MLP neurons of a small language model. Each row is named by its layer, matrix (down: output weights) and neuron, and shows model dimensions 64-127. Each number is 200 + 40 x the weight over its row's rms, rounded and kept within 0 to 999. A neuron's up and down rows have the sign that makes its largest values positive.
After each neuron's rows, "fires before" lists the tokens most often just after its 100 highest values on Wikipedia text that the model never trained on. A number after a token or word is its count.

L7.down344,122,184,217,162,212,148,173,147,222,174,206,198,218,194,166,167,257,240,166,193,183,226,271,244,192,227,213,208,176,168,181,251,236,204,132,121,181,178,263,215,195,181,101,222,273,214,197,164,151,209,227,157,148,182,176,176,210,203,177,192,243,144,264,216
fires before: "t" 27, "it" 18, "y" 11, "e" 10, "er" 8, "a" 5

L9.down246,175,223,155,112,213,185,204,192,156,204,223,186,248,199,209,271,236,227,153,245,170,167,221,211,121,239,163,237,256,187,192,134,183,231,152,177,176,216,194,222,220,238,107,106,225,221,219,158,207,167,258,187,279,224,176,196,235,189,155,211,221,191,150,150
fires before: "l" 44, "n" 15, "ar" 11, "k" 10, "s" 7

L6.down25,199,230,193,227,200,171,101,180,209,232,194,201,220,296,179,186,268,227,157,222,185,233,220,243,193,213,161,231,200,214,207,238,258,155,210,197,241,142,245,222,201,223,261,180,202,120,187,242,144,309,179,223,240,205,164,268,229,205,233,220,170,256,227,265
fires before: "en" 16, "d" 13, "at" 12, "p" 10, "e" 7, "u" 6

L9.down25,161,250,157,203,185,144,215,121,144,227,204,159,210,164,238,213,170,237,247,197,240,162,213,179,203,212,195,194,206,193,187,138,188,130,246,197,308,225,190,182,238,89,220,205,192,182,145,245,187,263,146,211,193,208,258,291,157,186,219,212,194,205,217,200
fires before: "c" 67, "t" 22, "g" 9

L2.down383,189,231,228,188,167,221,185,166,196,245,187,201,232,247,192,194,216,215,175,235,209,218,201,205,168,162,175,146,196,175,192,215,323,140,155,214,219,199,219,241,284,95,286,236,189,207,236,202,163,260,179,152,204,233,129,248,228,224,204,241,183,146,207,202
fires before: "at" 16, "a" 15, "p" 12, "en" 10, "t" 9

L4.down347,158,224,123,257,196,204,255,171,205,173,255,152,178,297,144,182,251,226,231,160,198,186,175,187,200,251,196,200,200,239,220,191,247,206,197,249,197,190,242,245,227,159,194,195,238,273,170,290,208,262,246,248,132,198,194,239,270,223,159,257,109,210,249,254
fires before: "e" 30, "es" 28, "ed" 14, "n" 8, "en" 4

L9.down231,210,139,108,157,240,145,146,230,159,225,129,172,252,171,162,171,255,250,211,156,205,240,216,242,179,228,165,149,167,165,205,232,161,184,252,167,241,256,222,257,189,202,185,220,218,168,170,172,246,208,163,245,247,210,167,147,223,205,212,152,218,220,216,196
fires before: "s" 58, "," 6, "\n" 5

L9.down217,176,275,229,286,208,199,155,139,227,259,214,149,200,200,152,149,259,194,182,232,202,162,169,249,194,252,190,229,179,116,152,180,229,148,231,186,192,210,161,202,213,175,207,222,196,206,211,163,224,162,242,200,235,211,236,270,230,254,173,264,90,203,179,130
fires before: "2" 37, "1" 16, "o" 11, "an" 5, "ar" 5, "f" 4

L9.down167,150,211,212,249,199,236,126,231,162,171,272,212,167,151,193,172,219,147,263,185,208,183,184,206,231,192,236,257,154,156,171,166,161,168,242,216,152,299,234,226,191,163,232,116,226,223,160,200,204,216,199,172,106,200,184,184,178,261,208,172,139,156,205,118
fires before: "y" 66, "m" 14, "i" 10, "at" 6

L9.down41,206,176,219,260,275,178,186,206,127,235,214,194,178,173,148,166,164,207,246,228,232,180,154,243,181,242,269,198,142,204,234,233,206,197,259,171,132,194,138,219,185,166,203,235,301,256,230,229,175,197,169,252,159,241,171,267,223,246,187,177,212,238,108,237
fires before: "c" 26, "w" 16, "m" 12, "e" 6, "t" 5

L7.down502,141,243,171,259,220,143,176,156,169,163,207,204,176,144,155,212,182,187,227,154,208,210,181,204,219,162,162,299,234,201,194,175,179,122,251,143,146,221,230,229,251,190,199,165,165,259,144,282,196,207,191,213,170,251,249,189,99,201,181,125,271,183,191,236
fires before: "c" 30, "t" 23, "i" 9, " " 7, "m" 5

L7.down21,241,194,156,180,196,244,158,239,120,206,258,194,226,246,191,241,207,185,233,184,207,237,215,237,191,253,189,192,213,257,188,219,150,197,204,137,142,221,110,225,237,160,207,157,182,222,258,216,140,212,194,278,231,208,302,200,279,299,223,138,289,186,184,189
fires before: "g" 41, "e" 12, "h" 10, "t" 7, "on" 4

L2.down37,187,167,219,171,154,199,160,231,230,268,231,124,165,168,208,229,188,272,211,193,240,154,182,210,219,162,169,181,280,201,238,189,265,200,230,277,204,186,151,165,234,225,171,212,146,213,213,246,205,220,179,182,187,215,219,151,249,287,185,281,183,156,281,191
fires before: "i" 20, "a" 20, "u" 18, "e" 8, "an" 7, "o" 6

L7.down87,228,214,225,202,224,177,133,252,182,223,176,196,190,273,168,186,255,203,177,240,239,155,220,231,167,237,171,199,188,165,202,230,215,235,246,219,233,246,260,201,102,245,137,140,217,207,234,172,190,232,273,228,169,157,164,185,176,163,198,265,133,195,226,301
fires before: "d" 44, "w" 23, "i" 7, "e" 7, "es" 5

L7.down65,115,186,243,224,200,237,245,122,187,206,224,167,220,226,108,162,153,170,161,144,238,106,212,209,232,181,150,181,202,182,171,227,206,141,172,225,192,247,238,196,175,174,242,223,124,258,193,179,234,226,176,185,229,202,99,196,180,126,146,119,171,197,253,137
fires before: "h" 29, "t" 24, " " 20, "en" 10, "i" 4

L7.down353,183,259,133,233,249,195,244,229,244,254,221,156,254,201,153,172,209,270,113,210,211,203,192,201,228,240,296,168,267,254,216,247,289,132,191,163,175,199,221,138,216,178,211,198,254,183,117,216,165,209,168,193,189,231,169,202,195,191,164,242,259,189,203,299
fires before: "in" 19, " " 17, "s" 16, "ed" 12, "w" 8, "t" 5

L2.down300,145,247,204,169,210,169,163,144,228,209,83,143,166,200,189,183,186,288,179,222,242,178,159,223,278,165,127,248,234,165,147,170,173,164,229,199,159,217,208,165,197,168,225,143,167,258,129,238,214,215,182,263,221,274,178,126,148,187,152,209,178,207,151,207
fires before: "i" 32, "v" 9, "b" 9, "r" 8, "s" 8, "m" 7

L6.down263,168,153,243,206,166,172,53,221,190,222,110,259,206,173,163,184,209,229,166,167,131,222,230,279,202,236,254,210,190,100,148,190,221,219,193,106,228,192,232,230,244,191,130,228,247,205,215,207,272,187,279,241,220,258,159,242,215,194,166,171,137,230,236,240
fires before: "d" 83, "s" 5, " " 4

L2.down444,257,155,133,187,237,108,156,234,276,222,131,176,179,152,217,194,195,210,129,161,112,193,181,197,182,123,285,161,195,286,211,208,140,212,238,258,256,217,202,211,202,189,169,251,235,209,75,115,232,168,179,126,231,191,205,237,215,193,170,194,227,229,179,252
fires before: "i" 30, "t" 19, "er" 9, "u" 6, "s" 5

L9.down154,189,213,196,248,223,194,199,113,152,224,185,219,179,144,141,176,187,241,183,258,131,133,224,133,264,239,165,208,270,184,199,252,158,130,164,193,150,223,199,166,188,223,196,162,178,234,169,242,322,154,226,185,298,205,163,217,266,239,173,200,189,157,176,184
fires before: "en" 50, "c" 10, "k" 9, "t" 7

L9.down78,193,155,220,166,106,166,121,198,233,236,277,161,180,231,215,220,187,186,172,172,157,235,220,152,216,209,217,154,244,233,248,156,164,177,154,187,224,172,239,215,253,184,172,135,223,159,276,202,219,200,139,165,255,232,235,196,232,262,212,219,266,260,244,215
fires before: "on" 46, "2" 7, "b" 6, "i" 6, "al" 5, "t" 4

L4.down79,237,258,246,214,244,214,253,125,244,153,195,200,240,191,171,114,219,177,120,164,197,199,240,223,253,166,183,195,143,177,138,191,192,118,202,250,116,230,178,240,160,188,226,220,187,185,232,204,143,183,209,127,191,214,214,224,187,231,233,211,250,236,246,262
fires before: "e" 49, "h" 17, "es" 15, "he" 6, "ed" 5

L2.down326,165,213,207,272,210,195,176,236,216,249,188,206,281,242,245,187,196,263,180,201,211,100,188,169,230,182,236,174,232,177,221,278,187,190,153,204,219,205,234,230,202,183,252,223,242,229,210,210,177,261,188,181,188,179,145,274,170,251,148,131,189,288,150,214
fires before: "i" 39, "ed" 14, "he" 10, "t" 7, "e" 6

L4.down12,211,208,212,161,240,177,203,168,184,212,231,245,191,141,222,147,222,164,186,278,180,183,236,197,99,264,171,258,239,145,196,174,271,210,227,177,216,219,272,241,286,199,216,224,198,209,216,227,208,195,249,169,266,202,136,234,149,216,169,195,281,260,195,256
fires before: "er" 34, "g" 15, "t" 13, "h" 10, "it" 8, "c" 5

L6.down467,182,179,257,200,204,179,198,221,182,252,139,217,180,142,232,182,195,211,170,213,157,255,204,185,206,164,171,78,164,223,160,137,166,232,279,168,118,224,189,196,143,105,175,231,186,185,159,156,204,245,155,208,199,264,180,183,180,222,171,140,173,226,266,226
fires before: "c" 22, "d" 19, "at" 15, "m" 7, "s" 5, "g" 4

L2.down422,220,186,207,175,213,169,190,172,189,166,230,178,219,208,274,221,176,168,190,214,222,185,204,201,209,209,172,186,142,133,246,172,214,189,219,160,216,198,173,289,186,184,167,249,189,144,256,169,287,233,207,200,180,289,153,191,204,201,177,265,219,228,229,212
fires before: "i" 39, "e" 16, "al" 15, "a" 8, " " 4

L4.down24,162,182,208,161,209,195,229,150,198,212,238,119,223,194,271,217,246,206,208,200,184,192,194,218,206,248,217,187,129,176,199,241,207,185,277,192,216,208,181,189,263,196,193,244,98,252,292,193,186,185,159,213,206,237,245,228,233,221,235,287,112,201,204,200
fires before: "o" 23, "e" 21, "a" 18, "an" 12, "t" 6

L7.down32,274,241,173,250,198,170,158,218,228,223,265,195,224,156,168,203,226,217,220,188,212,199,148,204,197,167,205,277,178,139,145,282,232,199,215,167,181,189,165,217,209,235,151,189,131,136,169,139,149,157,165,176,226,209,209,235,175,232,286,157,178,257,187,205
fires before: "u" 16, "en" 11, "g" 10, "an" 9, "e" 7, "ar" 7

L7.down107,181,199,209,157,182,135,125,180,224,238,225,201,296,127,175,221,259,206,231,243,167,273,190,217,168,249,174,218,224,234,190,184,238,260,195,169,176,218,220,260,254,220,134,191,237,144,171,180,220,230,200,217,215,179,223,230,241,235,130,207,268,213,181,187
fires before: "er" 49, "n" 26, "at" 4

L2.down53,196,263,220,206,188,151,174,210,218,268,234,215,224,259,141,183,238,196,233,194,193,259,204,236,217,236,216,196,160,233,185,264,260,142,171,197,186,155,239,254,99,203,313,261,183,124,211,170,161,198,206,206,146,244,247,217,225,262,227,170,138,242,261,234
fires before: "m" 20, "at" 17, "en" 14, "al" 12, "r" 9, "a" 6

L9.down20,198,212,251,164,246,190,166,154,188,203,210,206,187,213,195,268,216,143,209,174,203,167,210,144,188,179,257,161,230,132,169,264,254,241,130,145,123,221,192,186,232,228,199,175,179,162,204,191,178,163,218,224,223,236,277,307,169,216,207,157,168,224,192,164
fires before: "e" 49, "v" 8, "u" 7, "ar" 7, "a" 5, "d" 5

L9.down280,191,221,128,239,221,153,165,168,169,225,155,189,134,234,217,210,207,240,242,293,175,267,278,167,237,213,208,240,238,191,193,271,222,142,155,220,113,161,152,196,228,218,195,216,164,187,269,185,162,181,147,200,237,183,165,226,213,245,200,247,170,202,184,224
fires before: "m" 24, "u" 22, "it" 13, "at" 9, "in" 7, "ed" 5

L2.down314,236,262,234,240,246,168,191,190,247,227,240,160,248,143,201,168,230,274,152,213,132,219,187,137,207,170,141,144,137,173,219,190,195,187,278,169,215,179,259,201,221,175,226,222,184,196,247,196,200,178,179,191,207,317,242,206,227,243,176,172,202,230,259,256
fires before: "a" 44, "it" 8, "o" 7, " t" 5, "e" 4

L4.down510,128,172,218,225,270,212,170,212,198,177,248,200,209,218,175,130,192,255,135,189,178,124,217,221,251,212,241,185,209,201,160,195,191,165,296,237,165,160,207,199,143,204,217,251,302,298,210,216,182,206,208,198,133,161,180,230,166,259,192,223,204,225,185,284
fires before: "t" 20, "k" 12, "y" 11, "s" 10, "ed" 8, "e" 7

L4.down268,271,196,162,158,220,171,215,138,214,179,159,218,175,237,215,196,290,106,257,193,227,191,214,257,180,115,233,161,240,219,248,207,214,161,235,230,234,278,264,166,205,213,212,184,201,204,135,172,265,157,109,191,249,168,223,148,218,185,204,210,200,212,140,224
fires before: "\n" 27, "e" 24, " " 14, "es" 14, "s" 5

L7.down11,144,201,237,171,236,223,162,280,162,220,255,182,239,195,230,250,254,189,271,292,192,139,163,241,108,233,236,191,174,216,223,246,224,172,200,201,194,176,250,223,245,209,190,182,156,229,184,186,187,256,222,222,206,120,186,213,208,157,222,247,136,169,228,205
fires before: "s" 57, "t" 19, " " 7, "e" 4

L7.down356,204,224,210,251,160,209,188,183,184,195,185,206,192,201,189,224,235,254,278,308,172,176,212,204,189,178,229,199,226,214,175,217,232,167,257,204,187,241,264,131,196,181,230,214,211,216,165,237,257,236,176,176,205,269,163,184,256,229,200,252,121,272,231,208
fires before: "t" 22, "y" 20, "s" 10, "m" 6, "en" 6, "at" 5

L2.down350,255,146,231,133,98,161,144,228,258,162,183,100,244,122,213,200,205,257,232,199,215,181,230,240,186,185,214,142,228,232,187,134,205,185,198,178,193,148,238,279,253,155,199,204,292,191,274,175,224,160,204,237,159,211,184,167,215,161,201,247,237,171,179,225
fires before: "e" 27, "i" 20, "o" 13, "a" 8, "at" 6, "s" 5